config.yaml
n_layer: 16
d_model: 320
n_head: 5
n_kv_head: 5
head_dim: 64
d_mlp: 832
vocab_size: 22385
activation: "geglu"
norm: "rmsnorm"
norm_place: "pre"
norm_eps: 1e-05
positions: "rope"
rope_base: 10000.0
rope_fraction: 1.0
qk_norm: true
attn_scale: 0.181
bias: "none"
tie_embeddings: true
parallel_block: false
init: "normal"
init_std_qkv: 0.0343
init_std_o: 0.0
init_std_up: 0.0343
init_std_down: 0.0
optimizer: "muon_variant"
lr: 0.0169
lr_mult_o: 1.5
beta1: 0.9
lr_head: 0.0113
warmup_steps: 0
schedule: "wsd"
decay_fraction: 0.791
decay_shape: "linear"
final_lr_fraction: 0.1
batch_tokens: 131072
seq_len: 512
doc_mask: true
train_tokens: 1003000000
steps: 7653
dataset: "wikipedia_en"
MLP neurons of a small language model. Each row is named by its layer, matrix (gate and up: input weights; down: output weights) and neuron, and shows model dimensions 64-319. Each number is 128 + 32 x the weight over its row's rms, rounded and kept within 0 to 255. Numbers have three digits each. A neuron's up and down rows have the sign that makes its largest values positive.
Before each neuron's rows, "fires before" lists the tokens most often just after its 100 highest values on Wikipedia text that the model never trained on; "fires after" lists the tokens most often just before its 100 highest values on Wikipedia text that the model never trained on.

fires before: " |", " |\n", "0", " m", ";", ")"
fires after: ".", ","
L2.gate79:104066118141131079134157103126119096106150161133120158117119097104107138119124163077140101116156153095102121112070152083116138142127133186153110149099175168106107169162161136093105193093077030097137132100149130120153123117091105147110180143124151114192122126189112160045022168160142168137178137098110112166100136082125109145148165104125148148136101123094157067135095109147093142175122164170067123122141089135165122153095102084143130166151162119152139151129090119187099208156143059120133156156126085147113137117106147080166122131143156095122117177097101125146169088156147044082152161122186133105108094180137161163147135183115125179091153138157133086103127087083120068078094140132074152139115158165111131150179128122136133135106104136150130085144117126103097167128084126
L2.up79:084137107178129098101150165115168097114153166153132155120112090114169119142138094056139153125114133158132087165177114100178121106135094118124123148130077208131214067063177202143136166216113110178137166152080129085148156157103145106102113139101168079117114121118162083110135140076138188123103114160147119149173098112057163149141158107088127180163125086049077123157195144151196093187109131068087128091128140154193122174101162102081150160142166144107123096165159116116174091151131064122119127132116122125154166091110130131131148120125100110140091099133131153096183165170163155103161151115094090132188146149129074112074060125128151038135076138089148129140068101138131080110152106123110110148126152119151155144135156136173174120167123203106054076110125105150144133141151132
L2.down79:128135115078119066135125178090136123217109101141082086131145193176088159108113139155128163129096161129176105144110068127162116058065162195072148119120152152118102132166132110146146186111119135114107127063098122156125133141134157139138184102098124104123151110178118119100140124080121146124153148179115123143148116091121092104090091137128122109135089143072139100135107136153128147133101160134113113195195171080094177176168129133188121102051157117145160177105146143075137167119146082114142181138147087140107099106166108137096106096122121132112160209135082130136046084110115061147137110113110155095136110123117173175165175178120063163080100073132092092149164079160151156085171130167095116114122149109133091145137130127105168107144182145160158159120110129143121181170120169

fires before: " a", "==\n", " an", " ==\n", "==\n\n", " "
fires after: ")", "==", " ("
L3.gate164:081142109125130178128110090134119172122172145136159170108108080160106097196071082141136173072102120171130084194107117132151132112099132130171107006134140127138126114139120111142172092113172088129131174219139163144089120161141195058145120074127153096156025076121049081131159135123089086111086155145147142086126101172172122153110136076109084134136090090103146080108129101142133116081170118130088120116118115117135129127082132142095105161106061104098058095166138091063145113158136088109142109131105164153159099156161130112168141062085125141129121163099183104122156181130183127129149180112163131162101151090150118105202115137093152105103077160097098147070137143087176135141191129135170167172143171153134157193120100117122078152083100116131153118188152145130144105133070085
L3.up164:173147085178133148063121160187116098167131104119095162100125095182137150115017095132176126136077174198116090125146181090100110068113130124109132109116137110121076079164134071127139141127113078124113098195098114150207117133169134110176087077141090150117092092134104118122198114118183157105109142119135157104114162136104089095126117018101173105124099067103115136154096110154061119154126118159103132078131169139180169110156165105091158153116131162121110067134099101088163165099182102099131136133110118133156133137073223203131145114161130152099132144174145056094160124082163159129133139120158116091098125111156121137150159097118100134114132121141133132108125109088170067142155154172119152122127170172150212157144125094136115117132104104156126089107081151082134120131093146
L3.down164:101174116116123112104084138150125076183140164155049122176119188149155115130085129088173139102156158169112064139110205113145171120155150120099174109108163058157152070160118075142142108135080135075158111106139152128141142123129151126152125135164097126116091109148075197126171085146129102143143145142148158129093082134124119189130098158159157119123139152144170128125111164145146180130145119139094075102165127084097166094131203182132165167111118197121142104165092162093096110130125025169131135136099094089128154151129167089125105097161200100135124145072086120061086094100160059119112097036124091097133147069086145162143156165125202147097114144107126150108160081094087145119102167128134148103166149130160186075157139164135111103120106165172127109167142156110157075149144157

fires before: ",", ".", " he", ".\n\n", " and", " in"
fires after: "20", "19", " of", "18", " in", " by"
L7.gate522:202169112126123111116116101096113157181179110126127136135177158163125122082116090127150133112107150116125104122172086139102124106102165171046115101120137103185157098088099131076152198118125136147108131117106151121109134113140103143110163070167081129120166122180128125159125137160127121100122107117128105107136162145094157196132177112175091113176150112079178145129082095175127144161118119180157114101117115042151132159162135125105174096157074102107148128125167164163125165144124159199115135140186150115108115098111174140176133155114101137179112108202102161137104207135133193071140126149169098137148205152127082097150134128150156092151156119149138131118111164186152087074140072126108143184122102113143148138128135074092215164009214120164154070081189158096129141105121161
L7.up522:137164137127127091093169086109114137140124125134163167142187210145148128044152168101096140152165131088054086111198149085087166159112093139087095096085085132109078106170179112115144055107094145134094046086101108147122135102141097133162104135128073168135165105138169076138123112157101154126128132161134110079127118156137047166060112053091138130149127108103145098109075072120127171103135146176065127121124079081158111141116186117173174151119122128094094240131113155146113198109165129127099180112137099134140123162134137179107099163148141122125096155165126113187147089119104132075143119128139187159115233108154113108171099123148120146132183154146141145063134170136144077136119101115139052188120105093137072081124140089095170068103120170209124138150152107111137108147131097
L7.down522:189155136118139131185111123135108138188139135162134108138096103171153131137179094146112173121125155160135144165174137180188082130140171078069082154137138073175150159072136072069126166051051124110137099168120156068073139167167152170060139127151117134092150075181173127150103130077147120119082085120162147170124121162077161099143080167128064052131087173100124093115120110165084109148128125093111125107159065132135161115123100135143173121129133125078167120140171081112085159126151091120117110198198117102131090111124134093145139102135100112142151142113103065122092124143118156091176194159153141058132151056161079099165146173128091086097074123111107151153154156163158115129189125068105105111166112127154132101086124139087139118074131108041124123121155088120098133114116097

fires before: " ", "20", "19"
fires after: " in", "In", " In", " ("
L9.gate589:061133108136132092134095162169102135092111134168148165130148114148099130092135141118149130163103081192105118125146134163117170053107114095120155138103164110105163111151103108146156154182092095107141120131140129105112147153072133150118142100143099187115147121117131130123154065128105098147167121201130121141097122156133099145086145119158120169160130074139080076102166151160080146121144119080073158138120148120047111088106152130075180156102087095137173174163146102144139166209079152143168189092096097077121114133109113105102116111168100080092161090147131148141197112131122125122106190161135096146067162119107146152063171122114106111097153192075158146196147156123074151078147112150080129118144094118067115102059113125107096107142174111117125061115072158129162105112121105
L9.up589:100139131148207160225110138093178106155130130052110125121094131073145104046103133172139126088117113140134110166169193052164144134133112116124107131143123109075144151121158153121115098149150108115094106129112212160117066127143152134148128199109136111099157086116167107142118189110116152161115149113160130158121080151104137026145131137096107120169120114116145148076099120128096138151061071105187135087143073109152127088104151190126135078124143129151157132144131112173096131107170114122140163144129142147128148119121101153087160162079107094193164133149134150141115157168117177144094160072161107127110132105143112018126133129155146131084120157150114151105118151116106198168064142083115098155117173092044104081107153151133118086156157124168107152097136051156147156169157120
L9.down589:069069165180058114114180102167137098112110132163171151144119143125118163167109127174099100111096181134154129135097098159108153085123143102108121161113116132121146133129137111124098117185183100128165059174117159160092111179158139171213141121103105161160111124105117146140149128085165125105138173135113112127112137139127101184127138120072124131147058127138157058127128122139137151132149143107103125129124182184067126118128156150101171228143117142167089153108165061120099119181072167170103135103176160054120084102036145116166104137132207127123197174147127076193215094077092121150180111128100138148107149116134135153149168121123137143150119141066130122109075110082124139112100172114106193070175136124120126106114148086107096124097173115090215091145095141104155090148086119

fires before: "98", "99", "9", "8", "08"
fires after: " (", " ", " |", "–"
L9.gate786:134165147121096127132107119150090125189114111163132141143121127156148126123146140090106083121169146183124147144094127158150150105135170108101112081109095080135097136075158104094161138120175156145133095102177079157143215125137106101142148095119091107092149140135110127157132110188036109166168203186113121151152132132157147116184119137121115110116090116101087123171073137142127059142124138128112091107166148069204126134066128133089107085083169116156075090123191176139227160139069110070152103117101135158085171113170142165125134136126135146109116198130072095086078131182157223078125098113063095175170149158167074114075125143135105131131156148134189100123071173116131109182128187148130095150173166103143131118140103149139181074183117160150108143141075171090155135122086149
L9.up786:140152148107143113107153177178137139106161072122168148106178136138157145135121117138159129043130103106147088144083104096128085078139134114126145115145098091194062122128119196163078097130162178137172162144161151120135154117094107125133139083114142064092122080133115156139107176121125092157063170134212126155129094121149120149144117142179085107169122085128142098079135106170113103173102123114135174158183197090160153154118192151100127097203129144155171135122087130149082117162182104077125154150143130084070153131179124097116155073121190153168115129153139093135153078144155092111162129147089071147151116164131189121089178102131112144142151167210125048146082122144140135145131161109123198119059170124130209149148151148154139098157118133118139148126146118116116142092110080
L9.down786:132169119098181150170142148124072097167131046141185110165145167124142168136110116120130120123119126116147148127062233133111110116187110145176100141147085129117111152152136093053136098130164133143118098118158125096141162168054120079161101077101108133108108097138088135151104131121131186163153163131120134161139103111134107138153113143200110119132036129117103035079080084138155092143177127112107095123140195089056171138101121135119097095119133109122061142166117111081100113121121198136199154145180097194116158133135141127131167119115100109132156078180123133149123142154104141121104120118097094120129125090160124140084119110167081143088067145124193148071164150142107136103154136099165121109174126165135168094118168135092136167204041202104123125141057152105138122082110128

fires before: "20", "21", "19", "22", "18", "23"
fires after: " ", "|", "–", " (", " |"
L12.gate212:099168090158102096104093184100103118153125094155073112138196071119120117160121190146115128113151120140153110095171098095193148128123143127128123107140164135115137190122142136135122161105088176105167108099130076070136039156115166125091177161123160131176082127134214128107118128142197078164158116111113140115135134121106101104066121136115132172172128099135149139149101120159121173099110156136149110098106113131182210171166092142148145145048149060171208103092157118143127082103171172123155145089154154143103116158108091131103139137122118150138144123133119114143072151151122131098128119086151163126150104185161108141166149045127128078154130122132121120156166159134135173171141115123113121183211109142137128144121090169167096117139138156190123155090084206097048132185211120
L12.up212:141130090149159116089103137097074115166145145192107164075145132126097070138143175197112160167195156129119094147124114158153138186124148130129082087143169092164096161132156136158076146064100116134127148147108120118110098097145134117171158101151161098147093108121156147169095167181158166175114120119100139100153128134100121140090101106089163181145057119176137171132113186178117192112135130098136129130133146157190142149153130120163118139125137069115203144119172086125153145126156135159106140070157135139148084149108137138108114103114127150099093116101105083134087106080097112081176104082069118124149112139188154171154095033107125125119123066111057163151162127131151105178140071177159123173186121122120086175180124186122075101136115157150135147086148212046107117139171116
L12.down212:126161195155100113066096125089101086123123126146079148142138103116127123136073100138123132129148102110210122117110078111164098144109163098171154099090139111108095156163188082133085190151087151145099096062115083053167081163141151229117117177122088144104169121130130131125117139131176167134136151133098047132154108128145157121100055129064161167130110077114129159126066161154111133144175183197119154111145107155166120129143087138136115110094153125139135145143205130134073077140174132186151106074114174139082130159091145139098122123118149111087142122121113080125119219134170160098108093158148176124156063112129154130155086110111137076120104119079115130170130157096133110131127147071156160204101122147028165090144132086120115151182100153141116118078101173141125152120069128

fires before: "07", "08", "10", "11", "14", "12"
fires after: " ", "–"
L9.gate291:078121132176153105111128058143090077142157119148166083186179170077132144136120146140092111123173129073163094062155111070129107137099126182106101082160124132140132112109118167134113106201121141174131097123066100192111103136074131079123073119143113080095107140103094167112087107132144178114085111114116168130132173119112134076149098123124097171179177145091112202125110165114075043125126078135086132096084109156145111185128131123109164152124077150118159154163201114080109152122117140088166125157165159142120118153143119109117146128155089028166116139115099187189140107139115103152140121124110132111114106117160133087143106129136136088105182160144148116123134176148152091158141174075099120122116128125126115183126134153154134130181143164132065170155105104121169163141119129
L9.up291:148210123135123141090136203108192126160163180135190159096164116096091154132104155116137116126156111145156130173110059103176117211144123130063095123079134148121125139128128134084169166131125121145095138071121098080124182059110118137119133072114096159131113103126164090180123174136107122178115156128110142113118146069090080058114076136138154150160133118100152067170108063114152131140153126132137126112177123107131087134164146095158151085130112090173151126173153158133131151095138151124120163111214176079146108129131135207172142185119135150111127114186091107159102116137153145113116130122143151107147117134153123170140130066103145147088111129082121085113190103173088111083109055166122159182143102062113149137141150158174123137182167111175113134143168140098096149094118120
L9.down291:133147098175147147153100090141175090164176146119138176105139126126093091125135164113114081148166121119180108135107146117132129195134090131112124255099068110105134147183151121123109131160140181089117139101130056099111152106131098101156122131108192132103111103128169122180100135093089133146126105106156133127105096120092063133126143137112077174172148119104159054135164087099165066099126102098113163151128160131117095137215133101124140087107144103147169095126158062133145102187160143148154083092136113121160067159103090139114108138181174104129175112172127175135153153134115120118053090114094154074143168220136115159184195120149153145137090125117100143139106194125088124115100143136187148186172114110122115129186047197154146089111118112112063164155172112103137123161167142

fires before: "|", "==\n", "\n", "==\n\n", " ==\n"
fires after: " |\n", " and", "International", "=="
L3.gate638:147111116122082095110150161182152125171072115190124166139129106111083116090137121078092161142114143080226146119144141143177130154159112119090101141099094150088213129162110134162051162135139111145137103105122135122160046126116115180158132090154161069098110124158123146091165123153150097149115163059148160143166110157140129141161120073071091071146054149115111165184180091113091123185143154147078146088118170153124149129082101132121105143191160108113085133146111171128075111120157106146109100095116116199087104138143125126138112103122131147143119189123068125163119128120098083156120081065138150085092141086145135072117143145168090122135136133162098203097135105143117119159079091138136123109133100071101128173092123116075125132136111174204105165136120108139058181169164136
L3.up638:092234133201119135129104170109150133142148155131152166071101141133083081110199091163086108129128121220141112150130072155115099135149087124142146069094088130142148156084172124132149138142143135120138131107126098111138167106113154177153164100115149135094114158148102111144117178103157090102147126093080158091186094123111141095142146091122153119138144159141087078104114107144134167163100139132099096043149120181110139119097125132080157107113138094160099141170143125112170136073191106119101193148172099129093122101081173112166185092150152179137124084097097129133138122189081171145136164131166148072089134134193134098115150141176143184133090108127123125113115130120180119097139092116108110148093043144161231159160124121111095123106125083149110098145193159178102165098090175
L3.down638:118107123149168184072114139117140139102114098159134112107165178140071184079111108183131089121159108158113163092136152095157163090098125011131118070109165138176135109143140085131123174166069124210089153116076139119105100168116082074130123122153092088111153095125150183137109146113193182119056145097140166162121125091095093088128126130147148130128104095122151131176140160091104135150137150077150121094173140056152162149112128127127155139130096149027157102133101092148116130150150131183142060128137167129109135080077097137095148000169097139131146139139137138170160146157126111125138121115154095080170128150109137123141108123174169138109073090141128130143137111188128099123082157128174129114128098132097048158108120159152099093103146176140151166163145117128071175141102091

fires before: " ", ",", " he", ".", "20"
fires after: "19", "In", "20", " in", " following", "18"
L7.gate668:129122144068081113101206148125120153116084072112134199126134197163143113106180220155147164122151154085082120162138151115149167157151112074054116102129096091165144120142109100143095126068095139127139118116116101140120152112117136160188099085132081068134078099127114161138143077139127163051109111107110149138144117143165124165098122160158070164133078106144160114162129140088153105119098169074130150113105211102133153190189143133064089126110079165123130168123101138123173123076024118153151108095123090159134143028124134119116206138139152050146143087099128153141110149139120177147115087148158104142125125161146129128063149094109138136114114133026136128071086148109140124089165094092144120104152098100126121117157107134097148125081109134126130141165144175136187195142130074
L7.up668:134132136101103103155103078129143107162142153139123180125121119129063135108073154145120134104132115124146109100120130131172119081119192131118148179105088125135086118137122184112090101126144128115152153065186175150152045154158199150095145131091120148156112127129058102185156125092160193091141110189132153109171080085161158125149083096105113161132080114086122129094061066139157084131125134139107149096164090053184133162147128119116164130146164126093103118187112161096079113088156099157129166062147134120140119144164151133155050168080132160111129103177128097081128156119098119080156162078131137134093149193141103123072146112113119085088140191096115171154165133000084111133124097192129128186117094070070102098134126125086121115118119082126139138143136097102176086208080124
L7.down668:153128192091104105074144184114118139066089120157080101082102086092125127135100162123120132156128117093136145112132082106089146153093145076115111071160169121124093132131122104060172186163167129079183156144066108042122120118126092176126140198150112081124185118156118145106142176150130126160157175133120151123084147166119119091128128135121159150166081088087172139153092114162165165117126138163129156120102085174072125149122086159077183110161189117081112126148148102214038184116098180112120122131180122101180132117132128153110146172140124179122111209161102102118093174131096169139126072132143165098134198103172141127124110104151123145108103177121108176110158133111093106120177120115118123111129097123112140092100097111140130124119097144078144128171135149117155125062180110

fires before: ",", ".", " and", " he", " Down", ".\n\n"
fires after: "20", "19", " J", "R"
L5.gate435:180091081116094140048122142116135140154082115137213167161097156179108115129133151134124142154124085130041118174171139164122151108133122165115102132058123068130099071115150079150167097150162098136078103106063133108154189084119146136140189178127103132135107145099101137135108126135130136141126141155175135114170108138095126171129117149088093092128145112087161075190154154071129173147108144095137138123099132106135141146102137123123123118081094078096118100181107090160163137143148141113113156104113175133189119149061141097176134083110113121111091054097089133205136154120153186107134141071094134176107171093139139083177138196141103162134112138061150126133116110164136120118148106193142163180147199201141151196100133135124146133085162147127122148088150125113085113148168133
L5.up435:182133106137097123141073082111129108150034096172119136156145150137127110110159091081098099179078055188113121146106170159187176141129131240112157119095105115138149058175109111148141057120113100108086040071118120092105077145108119100155124096136120104137097152098042082120201098138127119076128092178193157133161111176154114176155107188170097109151065098194103083159155148125125139132176138111182163226109118108094127104135121124171121155138154140166105140158114160150137128147088140132100131141149140164151147150145148073108143153148108173105098109137126169120118123115131106138193096110112180148098146114113148103121162084140120065107174137128169145149152107132117149111088152168100105172115162109113086177113084101130113095090154063157133147050124076164166085141097106
L5.down435:109128161065125148160154148120111081153114096109102123085150064128171136137182130112115096122109120092131099095136139134100164165081131120099147196078132140130071138099134100074179176090070188155133186168126165092104121171178138162107081100045123101133205158145123162196125115120099135131177112154147057132171161154093174152084147097115176076131082115137161180041081119161152151161150143125099121163200082117128150074133080101153119139157146123143155147121130122108106142129134127116158145142150188077131123089103127160155136166159141134089155160095137156088085109097124123143100143089132106128140074115142172147144154108095085114096143086170090112110179160112154175136193121139147085045193127108099182126135162140061107119194148152113150136144113121155090138130123127

fires before: "==\n", "==\n\n", " ==\n", " and", " ==\n\n"
fires after: "==", " and"
L7.gate743:135133152170100113126155106141126171145183166092132140080104110049097153095223168130140157143218137087152117056175101135174076190117117122159120093145101114081079136145166140084137077134091107140094106128208146128115092134133122167174125138165142136173164148134118149141154122167132191108146164087124148141134123132150160146156115092136134134136128181075095181106102144130128183131133092207188094146121120145153157107152148141142095092118186143167136148111111162121128147106162096116143094180099095140102215139111115156169105115168132096094094117138105164155132124151070144169095116146163131104095171124078118118185167120082115166135088103157106127141145140164111114095136116111156125101152114109073124044154123063158192138154068160080074132132140126133104106125137100
L7.up743:129172154147125128107136162144134105165125126163139156121143130123120121076134151173124095113103178174182160117103097173105080143076150142169150142134090115126115151132119127117121088089165159158152096114184175120142115084100056142169092106084148174146132097132143151151142124095153174172144113138074116111152085195100144127134107091145146114151141145147127144107165127101194158128125137191146128110062164047145169087092128085104080149097097087051130126136131177126104114108180099117168121080166128178074165101149144102123084142066141156148153133121112013155173174170108086117054175110177128151089130167082106127062190124190166139118128118082109063141146154122148120103093086099133115131179125093144117164164160141138134197142190162118069132094101145180128137154146116
L7.down743:172111100135156075099125068145139150127125173165123166103131127147078073082146146158132145113134120121154148089207083090168089143124181116119094071124165138121116075168130147179148111136153155155117095130157117117118128105184075152121134117164107185137112077151157098095152094142169179111132113064094145123239103094126071182173141121144105170151135184176137111100106104147098159126162133152144159162132085102120097048103139152112099122108141120094115177102131185089074124177097201109137118119061173174135189098141126131179071074167120130161136197077202150170135125149153116092130174152102077140155132143103120106115087149129148092144098119132119126119127130156139124106127136181102109099131123103058149071151128103137107117148090134184120162115138167071151141182148098

fires before: " "
fires after: " on", ")", " |", "On", " On", " ("
L9.gate428:082080149083112113111075082138104191162131100134187092112118159127162185117037123081139077090113120175142155103184143109131105131144129093078082150084109108172156169192140130158147114109184070166141159167139110099136108160117108135154089050127120139123111136163095139070187061141155091109081111081128140113147165116122097164101172129118109105133114113127153079120138129128131129115161156180148111079189135116125197155146095084083072103118124082111120097171143140172086107128150132134115128148141128156158171067155127126151141086134103091187143099170124196111138147214071143182143127137140091155126105138078143104168139157140127117147159112144066129120151144143099098153091172131108187131122098173135132189055163182189163146129146075108133138122127137133156109133053075
L9.up428:127113123090143175091145137118106172173123140126108098082117134069183157113094135123136135101073152158129120139185137118156106183065096108132034140160120092116079161160226148122129082050077152100118088077150127090140167086131116153199155131148155081112089103118176167138213081161146073147161168080158113127114075155187119123148122062141159087154065097124113127117135139174162123126138104135135112157135173123127119101183091080140108113146088138095109111139105107122087112141180157145160132097145097139111138097142149120155116086184142118151143112103124131143138121075108151103141092125091091045153086133100130154096128137116100103138094076125142159203172165156093103131111112139094111157150161173146199088132100138148100122125103161091147094136145171112136104169168144
L9.down428:101170102103121109179141116095113169088133112190141067094127120102149138114087156131132191098119102121106122117192138148146086117085105115108112153073099091145163123139109126081145101119149094150140117171138125105125123047126118038106118081101197128131115162100125087200163163102132095116127118063190107197165116106147135128170058146148121117105110108071122117132098138166097071125114178103100142161116171176154155109127068106143112189113114214117184149159140179145150066159105144162150180148158101105069076098151152111113117075143093134184140113098124131149156116114102121164133162053100153141109151110169129172103159177105142136089128108108178099174114112105131136153115145146143112125188140151133116162110171105193130158177127133062126046155113149119090124185152149

fires before: "19", "18", "20", "49", "46"
fires after: " ", "|", "–", "18", " |"
L11.gate598:119177143123118116119111065123142209166082170148159072091169083108147119118108117169119162179113119094106056116138102107170116168118123116090109056147134108128127144082117128108136110133126183094106115113072078097095123116053152106118115131103188169115167096110080092110115153181118120146129114140145139062127092170100040158101091132085159079149081100110104078174115154112125127133133114181192086156113120143204182151131125142046101154134133019143173093110103114093152118177113131177153155141106103180145162097076139162069146163123131131144119169085109157132142113083147139122110135132119136139157075127141125132129116132050142092116157087090087110198140089107155106174124137120077174133173124154042150093148172144088157110146165130125171111121160136111080113083149146
L11.up598:059119180135124102092101130195127130141088147142149178122128101097123088081108111199098153086176151129119078128124181203195158073108140113161143114160117124163138186107162123154117135117090137049108118127133106084143145122119121093067146104178098067168125142066133091098121109136175121173150092110125155149108168148119121153112130133115091098090098138157107146165142111142133155121083089090132097064137127143159133100097154103099102072156170116164158087098118149114154103106111143125161105130096136168107156141065151088118166152120091073118085185131126105177161101087112118082091188098028135099109078159138168165136120096048154144174126064135117159148079130119127143096146112081077097162194054163078128145098178123158119102138109140140109132072144164106156101218158107
L11.down598:071127147112188124148107110216149147096118110197089132138114140093154115148151112129118174128143192166066170137160140077171112148168164114156110104166144174188147085172165163153145102111116092087154130099144134093176160133116117142154143099103089133169094164168141095060146124178184128123126111124114162079111116125135112140114119163052138111109131153131173119183087044173060156136117070064104088134084140161121122159113088087090131099112121151104107108122168085123100136135114160155100186142135145095107070121168133130113074119109125115166104142139065149123135151109140209111113151105040145094132029137147188098127135066019132128100146160112124187152048101115101138151110130158120148100152095098096125104124189117110115166156147107116075151086144114142136138204089147

fires before: ",", " he", " the", " to"
fires after: "19", "20", " In", "18", ",", " and"
L11.gate164:115188135142162098135113087170104140133121101140099120177188101163124178144129105137138103141127128101148184103143140084164164153108172218097113168143164129139159125130125116171125099123088102113127122119133113127127104067131135144173073163075169092128134083184144167182149136143109141118113177095114131177142100095092095115099097175114078115109069200121116144102130095135122165136150130099118096154149127106094126150152127130150137142137117163150149215094127138139111169154091097103120133219168067126187117089107191130110073132156122045113087125087104141150086138142107150158187086094180087179099107119153099119066159180165114211092127160105103054108089107053086054159139133127153074083118079148090126138159150134124101122184107101120105122100180129094143150168019091
L11.up164:143166156129093135086132089110055129196101109121122059098121123076127115087100104149204114195099159160129072122108157081105113139159143170147163129137166136123150088103081091108112086195196151142053046096076158079138096146149118157150137140150172167141125116120110104143156146104131156120090133139161148118164130143136105124063111158143084115130158129131141038104127124150115129145088110122132090155175114156111125101217114146120074164126118156064144169120127108128152139146052092143111142127138126145215091136170125097146128167119166137147174119130143070122156132099110143147089142069139115144137193167185066113160153110132127103134060134113095122084141135093106142101169104135099095116084133136093098161141099141065216051129153123089133136094177135131141115080143130
L11.down164:182139102165139124101089119164130144101139166124170174146100104159114132164097125167111077094120089100109132129138148114067159125163156133128103181117132091131066117116159142127173126142111127127203158143129128152127142088140168168196152123164115103105104164116166122124078113124106098132128119102108143134121126103086133129147151050108115089166109069114147145168134099067176155098126128118133130132140192166088187142099127143138192069154087120192123152124093157090106166150220095161170171092120125121026087067112137139055170196108104156122099127176122174134166156122139094051085068175164136099193077145100116099088083138116123120089133093145222169172130149107120127129134124107092143106164066155082110120115123114168149162108188166079127164133080120120155158100118156

fires before: "07", "8", "7", "97", "08", "98"
fires after: " ", "|", " |", "–", "06"
L12.gate804:147168152050130090180129133143136194118151099142128217089148169091138166159150123125079146156147166129145087162090152167147110156088125169108096114171122099134073154075135122129167069140113158181056154109172104173141151102111105146191128123109172130123098131159127128145145108152124178163091114133154135104116109121135133174072076088159219070135087130129136132137092144130058085145154096151121136109060122130092147119081141120191139129093164139121091118179112160119145208119108114134137125166116091159121163098092176139123166121088148089160154103134087140158089099124134124125082088074049116119150119129091119080161154092108186141153093155163098125121134134115134113143130119116084171141142105067132176154122144088115123144172172170194135099112153179138106121197141120
L12.up804:109155145135130102102158118123146217151151122216190163115155127078108159177163152093058111147185157138133087185134155163136064163141122176125136145158079097124062111111136161123131170103113154160097158113177114129111119099053098153151112126118202110147105148082175134162161122145145150180124067097189116179131145085149138152125074126131148081141087126164072106168139166164106145174096161130099128159149113155124159119056105154166158131156083103123170134165118151084109175126121110148169074148110121183099166106123179108152134120124161150122174169116089110099098098114135055088086151121062099133164065139146156141122077093077238166130086174202120109113145147139137129170142087150101118163128189054102188135112105141136147083144171175132071122128171161100099084142162132
L12.down804:099095171125141114074134142112141165153179168164241111119131100111125126186068149097095148119130102099203070151130150169106146143186112159097098059142093103141146048139095140153084191168069132119142082146135139124167106151133073116146109126139188103024116118148144096162094108114132135126201126074182104088121109117131127138149140158123118156134094108086146143117136148108082104185097090136099145150151096125104127143113115111157097123086092120159076120123120115151138204085127145133108088175121135144094140129125091155118153065123113136134131105151134114081147161128119090110107136096092111186163070132156101162145094120139196123188076186152132105141103135146126128105186124135052122174114152165120122069149088091148159113165128142146120113142148112072042095154144118

fires before: " |", "%", " |\n", " m"
fires after: "."
L3.gate94:117104166111142155176154137172088169140148115095124124138148148132070171068124135177100141118125097074111155230148155151088139090122107212071163142090125138184149137087115129105154093102094079100087110111091213130160150081030089068159153146164118110140034091138123153120157083190159151103146057106164149102159171142101113153102178106107090148161145146132087060117132116106141131128132133109069136076120167079142108115152146071132122139180128160141116115106153116106120147149115116127066149175125109178143123132089110117127108123108154156133091083139136142130087197156114139132072101094158111089195160099112129138149066123105212161108079092154168089136114152092141113058067159094097132114156111109183119131148136114083135098152172144090145118122138117096136112136163109
L3.up94:131116087190160073131132151133101115155107126215153157077112214133071160088133148102165129121121104148147060163176174157101151127183113105143117076084142140107141109112132170131131177119119085133145126112108150137182168140124132160082099141136161098127140169138124154162174127127064146161172096075088104056146175167130076126148114135133147163154100122048102115130180149124109098109144133111131125124132093093119107107084136094100110138014160097083140088163139107145136099139130132127134183094124097142104146121106106155124130124145146148096124096154162131112162166126102117085129138070146099157160107165147130104165168177102154063157095106067110184151111101181095108092135189148106091123113171117107068158154152147097111129073139089149136156143169166086103103141147125
L3.down94:127113105150093116132189136190121128164103064145080084109170156168081204080103144170190117074076106079150099141116100124079185113168121146116149154183085169133123144145103138151162154113087123119079113064114112144126155097150187181142123157094132087097139124125111125159138155098100172120132194187068174146122109131090121175188139110121113127121196137084124161102126122107116137145196117133075175148142112130087151115094159116140176158107130170140092117123123118180145180154064130125110126159162104182114105073150110077124060150120166204109120065156178081144076158104050092150112100107082138103157132119108108149167134070057160132145127129126080133077098119161178083065142132124083105119118107193182064103112155090113159110110155136104163124103133142100131208157174132